Part of a small language model's weights: 9.49M parameters.
MLP neurons of a small language model. Each row is named by its layer, matrix (gate and up: input weights) and neuron, and shows model dimensions 0-223. Each number is 500 + 25 x the weight over its row's rms, rounded and kept within 0 to 999. Numbers have three digits each. A neuron's up and down rows have the sign that makes its largest values positive.
Before each neuron's rows, "fires after" lists the tokens most often just before its 100 highest values on Wikipedia text that the model never trained on; "fires on" lists the tokens most often at its 100 highest values on Wikipedia text that the model never trained on.

fires after: "3", "4", "5", "7", "8", "2"
fires on: ":", ".", "–"
L6.gate160:485504485480491523525466530480507470488510532502538513480480493485491522498539481513547518488489513508462533502567527512521540492478539531509488501517516519505528482510495520506487507516515474496486473470481533476480511488498493476491490526470563525474470498506534494492469484543492486453510551497502491511495499475506506510496532538485517533500462500486460447561466490481490535473458482512507492503475511498506475497511471507526536522518572512508484468488495471539471509487552485505506523479462506543468489486460512502520508515522449511444514567488550526523477508515541501520524542542463519489559474516497487486466507499506499507496515490480519498485493493490573494486474
L6.up160:505511491508485517499533518514480498484512449506521505508525444487471489501542467514505509511507554492441508494496493464458457467490487497471512466480551520500526482499505518467561488497515503499501515501505530563489488516461538496561506536507501495477498543512516521478514467475513549498521520509479480492447518524542509513509460500479495508483488530522474503489478472526479516520502485530513437468469450486488497474518485500492465477482502507530568504490538447516522509521501516508487500530499487506499539513531506478533512503502536512489520501513503505480490544548478470502526468529539499474534495465476552502486512525514496539437513525499486482524544490515479500483544

fires after: "| ", "the ", "- ", "(", "of "
fires on: "Mad", "La ", "Vi", "Ass", "European ", "A"
L5.gate267:483501489530508496488504495525514524543505490504511554507481530483491478477516486529544511478471521492542529491531501496525513519457488462494488497491469492491507464496530498504512559498487499453523486507537499473495532486503489511454544547500522548520500495493474530504463493496500491473484528493551487503506505539528500469499523531485464517488474517458507471484439532439491487505548509499503466490484557496537530528532521464518523532496560511507467517531493493508545492511539523503476493493527524521502459531507492508495487543522421467466492487514467507463528518451514436523515467502487489497472504486484484493484539490512460487520506512469488495468478487523490511477512
L5.up267:511489512495541511539542496491490498491501490502495513502496536482513527515527518499487468476525505548486557495526510487510501505495497518472461519497479470498524471567511506473497536473450523485491504478529489502494510526523527510479478522445492499487504518431524510440497496516522510493568525494475535485476512503474475475484472486517524508541473480493500483560528504498511497526448540504488510472508530483447494521466521448515523479466514518529491501548522499481561502499538533497495518523473492521480480511496517522500485459479451518535561498486487511522527548503501530533514499546487466479534502508483498476533480510537543505483526489533508470517493494493525529539483

fires after: "U", "the ", "S", "V", "T", "Tel"
fires on: ".", "g", ". ", "arg", "ug", "An"
L5.gate355:552537502482493507494490505495492520521518499448526530465499476458497493463530542496501496485483518492545526482486479474500482526510473472489455508487513487522503467446505459496546542496511521512516487497500481502510544500479532485527536467510449539501531514452519515497523499473513512452464527524502522510498498509480527490459490501519508481510453544500457496499506517532464512509515492512510492573503532531512507489508554472493512494495465506486439496468517516480522461508506534499473475496502534486497501555495477500497535482495517517484463522494504543470488472457511463485534543559534515485492497513507490440478459504493515518507502512503502480501572516462527494465510
L5.up355:537486475510484509497509506504444445524527485531571463521489513519483511495494504492511502483468553529470500572488457477526468483513504497480497496476472475512517453491474507497477440501494510507525498523536502466515502479504527537507518521483548528492516464517530511463534485520487446529511523495513492501494528512512496499467480488480515494545505521525472510495486528472522540471511461502489518481488475522498532512503530527507482483465518523508535502483479492507539498525536485485524508481493483526564533517519522482490468479518454562514469494498503530530471479469493527536521521464473538482491486493494572524520524506478466467522468535480491496523471524530509501519473

fires after: "198", "199", "200", "201", "196"
fires on: "6", "6 ", "9", "7", "7 ", "A"
L4.gate224:541543474502546489456511443507527521489522519502467487505484505477483447524512496500543520466476497525515509473489509490518455520504532485485499484541497499526499499506468516460496531496518541513433549516494515531532495519506483534557533462511542477500484507516493498524514488491481491523495475465501542495558527472487487540506477467488522505530530505540512468475531488499518536510478482497511506522524471527497549522528494486517496448472498464543527461536459492445521507514512487484522478506497482504492542499542448512464498495499520505491455479523515473510508493466477497482504515539519488500444476554512515499541476488534511477500512539515488491478473520521492528507493
L4.up224:534534483498496496457494504516492497546488508494471514509490482501516539486509451476505478521502528441517527473458490562522471491486481512488506514500492508488521464472503484473507509520526468526491551501513516514531488537511476500490492520498477496464500473485519490504449466534495498495515471488506481504528494525536491494457472489478466468498487480459515489447483500516499527446538555467554514494465501498509468476527491502452508426507518471519527522454543507485497508465458505552523498505488508535549532472513475503457491488500510498496446471520483517472509504482517534478528487450460503483527515535486490504547453498501490487500451499497495472536509506516464524491500

fires after: "201", "200", "198", "199", "202"
fires on: "8 ", "6 ", "0 ", "5 ", "9 "
L3.gate329:538500492557453508443431496524506525466503509498485459515492506525518525530531537487476496494494510446530476509447470487500502493526481518521504468489546536508486473506491496534533509512512498511492504554504470474531483506485469470460474508515497478472523488523516500530460492468485505489479472505511520541502491538496482549537485487530501512483523516506514513385514469520531523468499517517488508527529463501541518508480504487490493485510521530467535529467541479532493488482479525513518495455493539507540493530493502501478528510516540492504476509510538513502536499449554504503478523498529506510526526504520520516479529482504490480483538459486498500504467486513502467495507
L3.up329:459506520484520512517528501480519495501497518509540536471515524491486520480483475495544450509505529519477539479533490495521491471492515469463511461445517482556527518471529525487497448507514520512496561483508473495498478531521522538508501533497519476472484490524521482515503509496500518527539530489504485487571494501490519507490487471499530513508498500487488457485476484517479512541520482552494489475436593506539508463499463511462522472497521461525461495478481455486527528498500503492486494549496521523461470471528509480491458544502522516537496503526482510496513502502502488514531497501501515504507484530438545514489498502488496501484474553519511513470477471473515532460471

fires after: "201", "198", "199", "200", "197", "202"
fires on: "8", "4", "5", "9", "6"
L5.gate2:487507521496542467468513483536469480491509540488489479466474508527477524483521473456519535483511515487514491462515520467500457527541501493494512484496522529537519507501504510523526468487513485481522480519482504496551481457516478512453469596466498506484485523484542508519497474487518470513498480465499460498509463517487572490557486468545509541488502475457515483530466502517542551523485498509466494521491515522479503453461539519477500480486505497546519527528541496507478505505531527537507568475490521520486521502494481503484492489471516476476447509478525487512513482471507473449517515527524543499497533495492469517482499477541523507510513508496510492507535485497512483511490
L5.up2:524507526507533476506546440563461515505509498504462461478518483526460431493523505505479504515434479500472499461500498467494491467541499454512474519488527546534511479507480532566525521520515471486473485483482507507520512504515464496487499494469497503516467511499552504492510465492494513521462484533513471456446528519497522446507460491470527496474504509491510490509471452525490502506478509498471522520466472529489519487513518509514489500452511486540506496527499507501459513425504516487508530492465512523486481486481487512482481456464483492509486481509519439519529503512489458464513514485481509520507507461516527519509462541469520533526478491502497480509499476475492467511485

fires after: "the ", "a ", "s ", "their ", "The ", "was "
fires on: "first ", "largest ", "sixth ", "founding ", "key "
L4.gate447:530512468493465493475520499486473497505486525523478512510497477497520518519470499545505495505521573451474503505522504546509530476543515507501530516540502533519469475502552492468476509508537519473527515476543531526482479504514497550470487509511513479480450465490451492467552519494477507537552489483448471548477502538509488502552529498499500457475495537500526503493485498471527540453495525475526460482488538501466503493523507488487507508504508457515536501474510508502484500518497501519517515526482485464561508498493551475465498520475494455482457515512456486552517530480480490515504504518492510468511496516464539510482502505502503504502488528484509476452470465471457512486485
L4.up447:525476476492521495492534510499467474501501549500488487493470469507459481529483501486501522521512515506524505525486457520467484524492516487482547491469491467481517483506505552519506509507502459499494528489512499516480502509499532446534470494486520454485498488487461526546506486476480485487474545523482503510447437469489500499486553487511537560512478493520494548505475502509494507536541491498492456489492505519501534518491495514455541502513484475522475521499454472508501490509479510477514461500521477487500541517472491493548549524516504550468492550520487484436498527483507503447526477477533443504461504528553529541497528508487513494545472507490465471512483506505488493454479

fires after: "199", "200", "201", "198", "194"
fires on: "6 ", "8 ", "5 ", "9 ", "one "
L3.gate123:502485538494467478473485500501509496492474514523506502498492487517487524502504526507528510499481556475494454488486544498494512497505513512516506483499528573537483510474486489534480510483494508526474532478504518483536469496490460537472505501477472519491504514493487485519504505513506526518456460514519476512540510508503531493536531489491539509471571471492532513439500489510502560492483547481511533542518484494463471492494501477497456479538481485507519559492527493533474542464525533520513483561508499470502452455477532459443554511492520524471461519478502491464510509522509536517508511517470531492502515524485511542526532456495541508489529521472527475489498460484485498480483
L3.up123:488460485469516497491478496483524496484479506518493478471518558514448525492557453555489504507520529538465503548508486451471469510511525504503512537535492482545519492529437512531518519520530467499524542497496500545525474504499512499533492476486485494521470506451532498482494482479510511492498503503523545477511513524536491490487475498501475485533517505517497511521507521477518562477488489485482495458558512468507497488480493521425539538468508507504509501509478478498512486550528475467539505458505470496476510500477511486501530508489497544498502493542473532505491462515491505521510503484534533454484525486508514498498463532538459478478501532523496541508462499548525525506462

fires after: "201", "202", "200", "199", "191", "195"
fires on: "0 ", "5", "2 ", "1", "0", "2"
L5.gate50:552507495470475474466513509528508495530511530504511525464490510480487485511494524490518509483521531483533456503511491496485494514503515524472508481518535524513517532567534485512504509544505500553486498495463452505515520460485462490469559504487561500520490496481497519533462519505506546515519512530476491504507461506506518524526516516516531530526471537502482489456504485487493548495487481486496491499490483501518489535512501491481471477540496481507491509482507489496508484489508490490478520507503473511508473488473507479488525495436465454466497476512545541485502479470495442534539547555479513518507493466449468496440536521451481535515536449470528467513538516490523494491544
L5.up50:511539511461539511509516482487521485478542475497519523506481539499559519507487529526499522512486504489512509501484475492458477525501481553494445508477517496504490510498497483489482462511555526526517498498539513496494484530493523497501532522500530459487528490523536513510450520546501518522547472486514466513548465456512502506497512518492497484478479492536493504538470499478508528508505501521562494526493510507436494485482476498502525522506526511502498485476501472498501534520457509473536476502502536459509495471472490558467479542502487508535497484490542495554542459514461469472522500453527491524510509556499561449499516492502464506482510536453487491479493484447520487517517

fires after: "| ", "."
fires on: "- ", "— ", " ", "0 ", "– ", "49 "
L10.gate136:506533555562512498466488506487507527506462484508516574542500478470486488466423495459518497493491522552488541526502506501518544540493465538448508455536491528509446483499545466484548503481488477510504449473494475528525504501513531480509493528505446507489508489526484503479497498515500485502484510459508542484538510476510481552528481486486533500481486505501489490492514485499532513510492482509538457500459550518493503497527509521519489470525478508470507499515496503486495497511536509528525473510432482476499526546484525476509531482507442526473524480516476483513508460493466518548488495515515522528516493497477494521476502521533478476510507533500481484535518510513488516521482
L10.up136:490499514499540515548503505485478519483544481512507515481501522523488485419466522491475500498496464532498494496545510491483480528496523490509510508488467481511470483449525509536517533532474522482503490510479516473510536497498485450482486503471511463523467483517530525471478493494467490481511507467550520507491474477497535467515468494534465456499483520503495505535443480443495520480508509540486491520532480521472462484510477468516517509521519500508441509485497477495519495522528486510523484483529463536514494505444523539560525530496499485505529504464454451495482537528521468480491517491490523491554486521456434510516493469470500482553508520512533496466498510495522531491476

fires after: ",", "'", ".", "Sec", "ab", "E"
fires on: "s ", "9", "s", "7", "8", "tion "
L5.gate432:495533563464495481468509456482515471483549479484513512516517463503495481549519439495468525520523507561507502521503456505471502519498451510485478505528524534530490495540503483470531494462497455454475479519514453513516516484467503484483480541483532547454494481507513526497488524474532508499511503479507503527522497505477469544480490508494478497459533511467503503500523514439530514504529512502500514505494503538495464516510509494520519529511599463532487497511532525486478492509489549516532474476493493526505532489500505527528490494508506460474548507486515512516520491537494524528511493494465498526506481528489508483513478484461491490476516490467495528503542498485550483553530
L5.up432:525506509488493501497490482497536461508514507555512523469516495481481523495520505498485510505480511536489492503500514492509536537537513493494525580529460509521520477532532497456497530504508492485507472548498505500499532484487484493499516512447507490491493515503524480467464495507522487504469493551554521494467503466497487507456543499486477472488563502503495448529478491486499504450463494517537538510505480542555491503483537500474455519509501476507485540508499522456487469482476501481545552474504487493511551476526491486473509506519545444545523459506525467451504474521517495463505477485496536531503462511484465487488511492473479537476501500465483483556520513475531489521494

fires after: "202", "199", "–", "201", "200", "196"
fires on: "8 ", "1 ", "0 ", "9", "9 ", "3 "
L5.gate117:544540528516499475482478525499491555494507489487496501481485525530509484467513511550519524517514491481524490509452515499501469545525502484507474480521451550523509541474559485493475530501532501541534462489505519532559512487553474509491478534466523501500496491510475534499521528522501488477498480512474556492515498491508498498521466487514481499458526529528523469547501504508531561534487463489477498530504440491505494526517491519507510492491423517491483512468507520486501505464518500495505486490487488523537504485553479502476493512511489485462474483517497513518451498489471533509473518479501539515518565497515476479471475465503542491524513516543485468533537546474515495490508
L5.up117:513453451462493507489514528504467469472510513535507492524513480557462493533477477464448509493516509502450507466549490525489506489481469491525500455546489560502502493494509521524471500496516489498523516478483501467532480447496503467524468478526492476477492454544493493505479489506447507501509514490496502495505485503482520476551517535490501511475531555524472456489463480537507505464494527536510478523500509465494496501494482524474487489548490490462488477443544492456454501497494463464441469532436523508498513525505507485491528496507518497486471504516506514472491507505484480465469496477482532514523470528515513467499533494464470484504470485525498542510506461521471485477498

fires after: "| ", "M", "F"
fires on: "0 ", "1 ", "— ", "all", "ell", "\n  "
L4.gate138:522532571502501507523502492516565549479461503496542514459468505507499512489469475481471490492524479502531484509528526464500528493497483509489446502549481563499524493506558494509521488503527497494500494469514482503541517469487549513454501527509514464507503487524523524517463513491493511480474469521499500498569503529497453523480533533523522515532493495480488520496494491483478547496541498464510517485506453485551483485507505455514507487531524463458489478504559463508483490475460492486497475534513527524534478469531497544546495460482476512478536476461522489496521481476479472532505511551509511511536508535491471479481521470512491490513505521485507499494469493504504514475515
L4.up138:515460530518550497505523484507511506469504537509489536493503577497497492496499450495462486508490494510497485473495552503520499524529508485499475505517463499496478487507501469509518504514527505462490483485498502494531486535464487504507488498496470476459500469516495501513516500507432457520517471472500539533450542488521508478512500524505460462516495522455528534505543522506452488507520485514471531496539479462473510460503539480483480556496491496478519499570509446507505500491516508451523485469512494517532480508482542516506450453481480498472547477490547495514485461500504495524503461529532492467475508511530501512472521463487545534502456532497508532471497464471505488463483

fires after: "| ", "- ", "in ", "–"
fires on: "198", "199", "189"
L6.gate522:500494506447510530493534487496501507513501531515517499516532511520527482488513434530503483505502557528509523512492503482532506506524496489483553530533462520538503532484502514553473485527482507470503539492471494506481495507514477500553475510506504468549452479534531517527507489448544540478473512508517470495474500428514552507486509501511494567503492499499468537508487474455456490478500473469459513478500493515568512499474495460499475501518490447475477471531513480527500482487500565490504550508463498501473531538501461503501502512496520510478536508525476494499491505494499516505548517497504540469509498480464539474478492504502492500521497500476510484431520502493485483521508
L6.up522:502540431466433484492502525478524489475513520504504503527518489516489496483496492477503552522483477459489490513525526453522492517493477522513508464506501534496498539451496541494464463496469513491518534499498526521525482506515524518508476563483471495465454505522506558463482451487503532537488472464500475514494522474504510518470540523477492501523520518486513531482478516488473552472491453542499486489457529481535468462495478502496494476493513516503524490500517545536519437503494518503478532480482492495447533491537482523521488549557530502489488500541495508533543504483498517497513505499478524501525500508503511489500497468514497487543455518484491488492468488522465507550529

fires after: "201", "195", "200", "198", "187", "191"
fires on: "9", "8 ", "6", "8", "4", "5"
L5.gate378:501518491525467505466553515541508498489518509499495496477536467513545462489502520508491489487523502465523473468498540518487493501523531448479511455496554524496493510486522464512526532549458511525523493512452484482537456472450532476480487511513493483520512536507512465514499489494530583514509491504482498460511479522493524470506525496493469508546490536512500489530465515488555520491503510558510477463494514519541473502496493550526502473484522518498534515504533480500531497468533547501518514506498538506520507513498486529503539504518491458462496511543533504540515481508537496540521471455481518522538496498509486515491459481512478511547494506484510535499512528506456503529542
L5.up378:498507533553489523489467469483524487467480533510499499531489484497495483499515506487450541525512492475496483516470462547467454519502537511485531511497508506514497512476521538495524480532550454533540452480482511499515568516498505515489481475487466492480524510501518456495495508522512495494490457514542473498489523506481498479487497501525485480498480460534505518507504481489543488474455518536489506404542525469539498467459514540474484477525487483488540498478485489485532501504523499483461497477506509485533505476527514475490499508493500487506493479525521457462538489482567530492524489514519547504586520502524530518499514532483506511514487544496492479526469500496498503467480

fires after: "'", ". "
fires on: "s ", "Its "
L3.gate110:491542487509511477473532544520500507541501477487519543484483465497409512513542525510467517502487512515534496551491501503507515497510488517491464482517470523535494481511501520488555506496506492469541545472497496511519505494476552514545488490494506478500449511488514538481499481531515488496495540478532458478528523469483516508460522510449488533478440468505496540514515502500483479484492469520515529489492516474487521489484554495504574502530497527521491536506466517467498511491502518513519483512499475549495511545466459488537494477503445513497535492523512536492508523491517465526512454489480488544477495484468513501482517543454509515474510486496476517516512524473516539543502
L3.up110:501528504489474539496467461483479476484483508480518518522499529461496523513453488474490528520494483523490514516460504511481500510457467517490533535500503502432554488475490480528491501469517469492495492505499460550483498481519497480512512518522508505540499491502489485500490536534483527459479507508487507519531442486467483479492478515560491490498501502499498494491496496532583483535505521481509528536532477555484474481469512522504458458506467472526483501507454488434503475539456533502540472486503537475467514495557483493494481534492480503509495505519545439469512461496481467500543518522550493506502509516489490509502516455510477537511488482480543503490487526474513477479520

fires after: "199", "201", "200", "194", "191"
fires on: "9", "1", "0", "2", "3", "4"
L5.gate270:516477492552476509478500496538495501496519473495471544487481511520547497484539504533507533482559485461537493473452465480486523474516515480483470451561500519484515536501487469534510498520491536534487505463471475530451513478465508468489518500465477479521478489507494468511500537466510476526491479515475544479497483498485499499496508490521510504465502516514462471460476527488536536507487502515497469512509472542530487519495499496471546477499517534459482505501473491466540504460462506505492535473524472504487478522498468550468481485522500490494525532541484497491469508557521505502527521509513444496500501545515444528442476478475513523532500479461501495476477508465529501480497
L5.up270:509541518491510493505511471494472471495493516537517450525478503509542521489512494524538517520531540517531534488504477500445491491504508455481505480531458499482480517496511477530485504464513552495516487498490517504441492483477502565502463480451473481523556472509466467518547525535492489510506463516534477489491533522530515478462505529521471482515469526512539506496524493518525526478481510463479516478506506509555529504445509501503514458470516490533519442497508515528467548472496523473526554427505497487508503495439483489493521508540508497523510490529502511466491536522496523521508519475484519486480504505521498476538510541465496535479520477477505493507510502450510500503502

fires after: "4", "3", "6", "Hor", "5", "7"
fires on: ":", "–", "v", "it", "van"
L4.gate531:512553565453484502515492475522498512531499525479512476506459516517504505528540464512510480493473473541496483524491487545495430504481481478516512487489517500489538488465514451526532495471486500467503472474487501489520495480511497497515469503509552492472498553521525487535486526522533553461501509461511529507462477511500471543512476499521486493523499483465508494500496533477541474508506446495495463501464482507508459494504475452537513518506547478493495473466512494512491567486517515524479461515460497513519520431536478507491525547522509481473493520515516469501491471508508519493514470526512511478490526506479498466526496482486523519504499496491505536501559509523554470473548
L4.up531:488499548453497513495483541532514482513497465521494518527535472490476526499494464475480527494460483519484484513534521516478506510508464518508513458479530462513506509489490466490500490500507507466496472485459486513510502487522471494457488502492434508521472527510495509498482495510494526454507477463510486530470518482521470478537512466454459498506501458507535454501441536531553513550518487470508492483505481507487502516518450449528545519499487494480561520558490517502457486550489493492501519507484507520518489473493511475456521500462524496504488469511523517471486530535514535521566455554522468515494466503538484469481474496523522523503496494499468519488517496543514509474518

fires after: "199", "200", "198", "201", "194", "á"
fires on: "6", "9", "2", "7", "8", "5"
L10.gate406:520494483485531490494513525480500487502476508476458512458498494488528478513555511543487472463521514487536518517480519524500567499570470520530508483491516473534551519487501512475522550447499485509463484470530547491522553546516514525528482519515524476498526492492486526513498516507486505528447473457471471532478477440496519486522467458489480484528521503538554512536512520452518464506521549484527523504530491532484530481462474530517484457483496479506505458464464484506505493477524467493514537533515539492502501501490542487464526482479532508469487510485493493496514492495466543508484522511477509509481520529504468491482473506488500488525507510501478463498457515503487527494494
L10.up406:468497537550486526532511482523522532497510487498475507481478501527509519524504502467458496561498510532489540495488494502481517515495497498480491495541546533510507512462491484486575523474497527495502516475501511519516494513516468489489500514484510482485508460531527472518502504510473497472471513486449456462477488518505574532478514512553489497480499517518567517478531485484489505503520511458540490523504502531536490564450512483470507509522479490471479473470531486490506473476515564475457472463462516502474493483492485508503536476506494514523520537509480480505493508546474483515476531462462483522512527511503488495514482506483485535512523552482503465473491447445526528478507

fires after: "| ", "; ", "the ", "W ", "201"
fires on: "7", "8", "6", "9", "0", "5"
L5.gate129:530459498475513503524428514511501505479453491482533519493479485496503481476494454460526527510470525538505496478505492487460520490528483522503480482489536493505489488481464527505494496529450474502489509442544515499481529553513493535468522549492515483522514508528499520526503495510531505514510475441520467533492426529449495494520462463494531512515477519525506494455476506517491510522462492496462500513542520485466509537482492486453542540523524514489491494490528529549510477503507482519478499510499486509482500499543470475502502500511499529471448522547452513505541503476475533530500519515482473519489504531503522480532526512502534542520501533472484463497484485527516495553504
L5.up129:503490514519504479501542507496490528508517516511485489520496526490521496473423487479459497519505502515512463509504522479480517509518511511522504529448484547537497510449464469504527460530498478484478518544515502529554493514505499493511531496489478527493515442503513520529534462484486495489522497485567498519537494499476499478528474511509496498497501498467515487506521458428451492452498498498515465497486481513459478481461499466527540555501489478538502446455524531492505484524541539495444515488483480505550498506526487529533515494544545479501473487503529475486529525523510495467493526498545492525516517485492480443512477514521522487530470523483460534521514493489493480492521

fires after: "| ", "N", " "
fires on: "- ", "| ", "To ", ". "
L5.gate121:453519537457509490507481454493502474491477510495549531507515500491504492508514483516528504522509502510479538532542473482494507545471484501485461585514517509519535509460459527463541519492496480475529493518458518455493530521530501491486482524473497486469513497512525527517474529484544489489539555481517483504480491549465491518454494461510509528498501524487515441541460470503517470471452506519483482474538502484484465528483535490514517538516519472498471500470498516518499510519508501460484499525489480537455528502519475507518487488517504497509534502498528504499508509510500517498495519550514516496518452517460480464469471509505492510421490536510510496469522533484554497512489
L5.up121:463467499536493502494527502490485443505515473527525486537506501506509521476442512463523507477441491522497531484512550509542487499470529512516479518511529519476511480466510506496482516472502480519483458498517491470473509489458478490456534524496491473500460467528453511436527512528455474461448519479531507521518473500515529551472513530465491527517473511433523507535487493500486514518504474498488499498467539526505507520496527507526480547525468499509538502514515535514466480504519485476471487478490513525538510514523469515484486509488471475478494440544466461470464492495535461537496517462508503504519491504494518500481476524454538498538500524486510518482514477497474519503536

fires after: "the ", "The "
fires on: "first ", "second ", "final ", "eastern ", "First ", "western "
L5.gate31:510518493534515474477492486487472490528466485514521468500527499522495536477537486491511480510492521513532516565533517505486517539489485517496514486474525462522502456485501527480479517508477480537508539455522457483513504515533511505533550533487491521465459481490475504456524497457485494520501544502507489499511458523486483511508459470490526465507527493526512505493496498523493486475519524522512505478490481493483474490527501506460484450498506545542510516459552519512539520448556499516491497513478434506480447474508519487508498478502438444460513517543468536508531507464478484485526514518468497486493542498477495494500541488492542480513522492492482443516491495528523462548499
L5.up31:523505538502515512449502481500508492529503545498475500472471475489548480506485458500474500507520524468505486485484482498514493559541514433480465498538492503504481486505515484493528523467498459558497514469532468514496537459538501555509514519510500507501445469573527520500514465524470474513507519492491500512503492427491494450500529460512504506529510509502494519500481538483456512513531503492486496496476510503497521494503502502518531480522517508513509509502500488500469488505437574535501488494537475481482499502493508526440492488514483500511530546439469523519491491496484535530510439491524531532489525522498534501527486507475547513507504520548508489458486498517516519515491

fires after: "201", "191", "196", "I", "198", "200"
fires on: "8 ", "6 ", "7 ", "3 ", "g"
L6.gate414:502512465497481462475478521497535503533507480516492524456531508514519485413496480498551453465476511480529554486549484548530527466503527531524509449541523450507551463504560489506495483491498504560484518457498469446504529493476519495494498493492484511509486492491516477513500508473503482513468490467525507507536516529511497472496499474492570507461528502503472484482443518528544499458488513507507506485515441516507533484510498519485531466528515532548484493531479489479498469495484477520548503475499508501504477534493487524519511473528509515517474507527512491531467485492507478502488498516450481519517497509493520495498499493495535479481511512494514537507466507471483509449477
L6.up414:524509492574497513510490479489501499465505490513497487508526486541533468497487553511482495478447460474465538425469511496514556538478464538498468506491463473508530476459528496532497514486511491509541519504511540485516531517514580506472480479488528465483541465477495461498513508519518488521525466511527467478489512517508507471519483518512532517497507498499474509507524485515506521457523491496500521504514466514519513527516513478510454486504523510489480544506478522498455554474485490489486566479498487476492490432515465468496491482519505498544476509481502464518528548511497497486485486484500539537527519466508505509476495528498523476477511539504473511490465457506467522525490

fires after: "| ", "\n", "199"
fires on: " ", "9", ")", "5", "8", "4"
L10.gate249:524551511494536495458524516490486523489550472520510547501473506485479463502458567483488516459541502514553474517508505499482519495498493489515483504525490501525486517508497457511523509473470489508504483505463466508528502477537477512497466535448510516537482516513517463495486454495477494491462504491506497446481478495504493542503523494479470442515489502514502555510491478507468459483469508530525516497516448513486526519506515489504522493441517461519525465520506504514504505489517511527482462493495492495555472538507547523525514470500489487471519500472482531531541477483532503481487522533523541544531526555530499460505500498520512534480520482516485504461501536557526531523507
L10.up249:478485512472491499475526508484491507493463479482481499482470498511468534498525484521528432515488490498453538459494485519505498452490454493494482492473566490465544544514492494478537544556464521532499472520494478500507501486507498534528503541534518470478509539530551497509479479510510493486493497500509482467482496486484505535498473458500553496458513519536516494481509481520532485471497531450528498521465497507500499477504484468534489471476500480477524482480461512537522505472471528495510496462486507497480521491473532532500535511483472513448483548482520504535527522501496528520468464516542455496490496510478549503491497521477527548479488530503500434495514555508503519516528

fires after: "| ", "in ", "(", "In ", "–", "."
fires on: "200", "171", "000", "174", "172"
L4.gate484:501563509482516511526526480521512507542513543489515506479489492510485522483483507475480480516475498518539500481463505490481518533503475543494475519496487497513513512474494508468486480537451551450509531489490507504465500498482517495540501553499517451524458487531486485496507494502539502464510544505497458539486496523459498479484516475512514523545481510518482501521475465463486547514501450505460530509494488501544508520502482472516495497538536499492475531510482465544478442502520546491456525523480477513521523519543473512542445495496499507470562500517521495494528497474467484512534517527490506501498504483457456467487504496515485517575509480500484455525487516541511512496457
L4.up484:471509492483457536463518548514499532498543473520506512513509550510534480494516500491508536578506526490491504522496521480508489517495502482485509515501428544508466517516452505495484474489532510506475518474529503496505490516474469525539476515511494486485477521516524529515520544499554552479509450511477457498499488484465476494476534499491480486481494529552519457510541504511492535558514475521504492517462504489539491556501500528524475472540501537451546482518521473515499507481537529520538504523461480466490499464503514507523514491502522537490552495543512492512510502502460500504535473513493503489478505530501466500478475542493524474546488517489499483525511502467452492482519

fires after: "36", "48", "40", "45", "51", "27"
fires on: "p", "3 ", "1 "
L3.gate231:491522502517454475515514511476487493500471494525479547506477531521508512502504501523458525556525503510501507482480529535486451489484491499524511469501521485479517507458504478486480504488534545515505495504541557521532537495480458499487481481529459477521501504443507538457484534513519511541493466521544499534506501522487504533555463483494529470543538526545540510519449471468539488483504514515524495488507496537507528481495468469539479484483487484480544486483501498494560537480506472506509468525475488440479468457466510552450508534486519526529489492501502479529498504498523484477514543504511498496542520517499468485505481449525492519499509485483500475528495481499520484477532
L3.up231:478526494476509484510503483480529445509462451506486534498497481495474501462530488491516479474459540502509470472515480508489466465444520514508441474500512514485530524504476498497470534429513504538518456526509464490475510516531490497529487497493479467479529499529513513470492474472535491477555510513470427445478491514531549565508473526526479504504492492531451492521478505506511519491509540499509507506489463516493511496495488515530455494540516528494468513480502520511530474518493502491529491487474508518466534496519526509510504533484494508495517449480525522492478452524506486513490518515514554487511458468526486562498445500509495504529483455534484483474520516506512509518519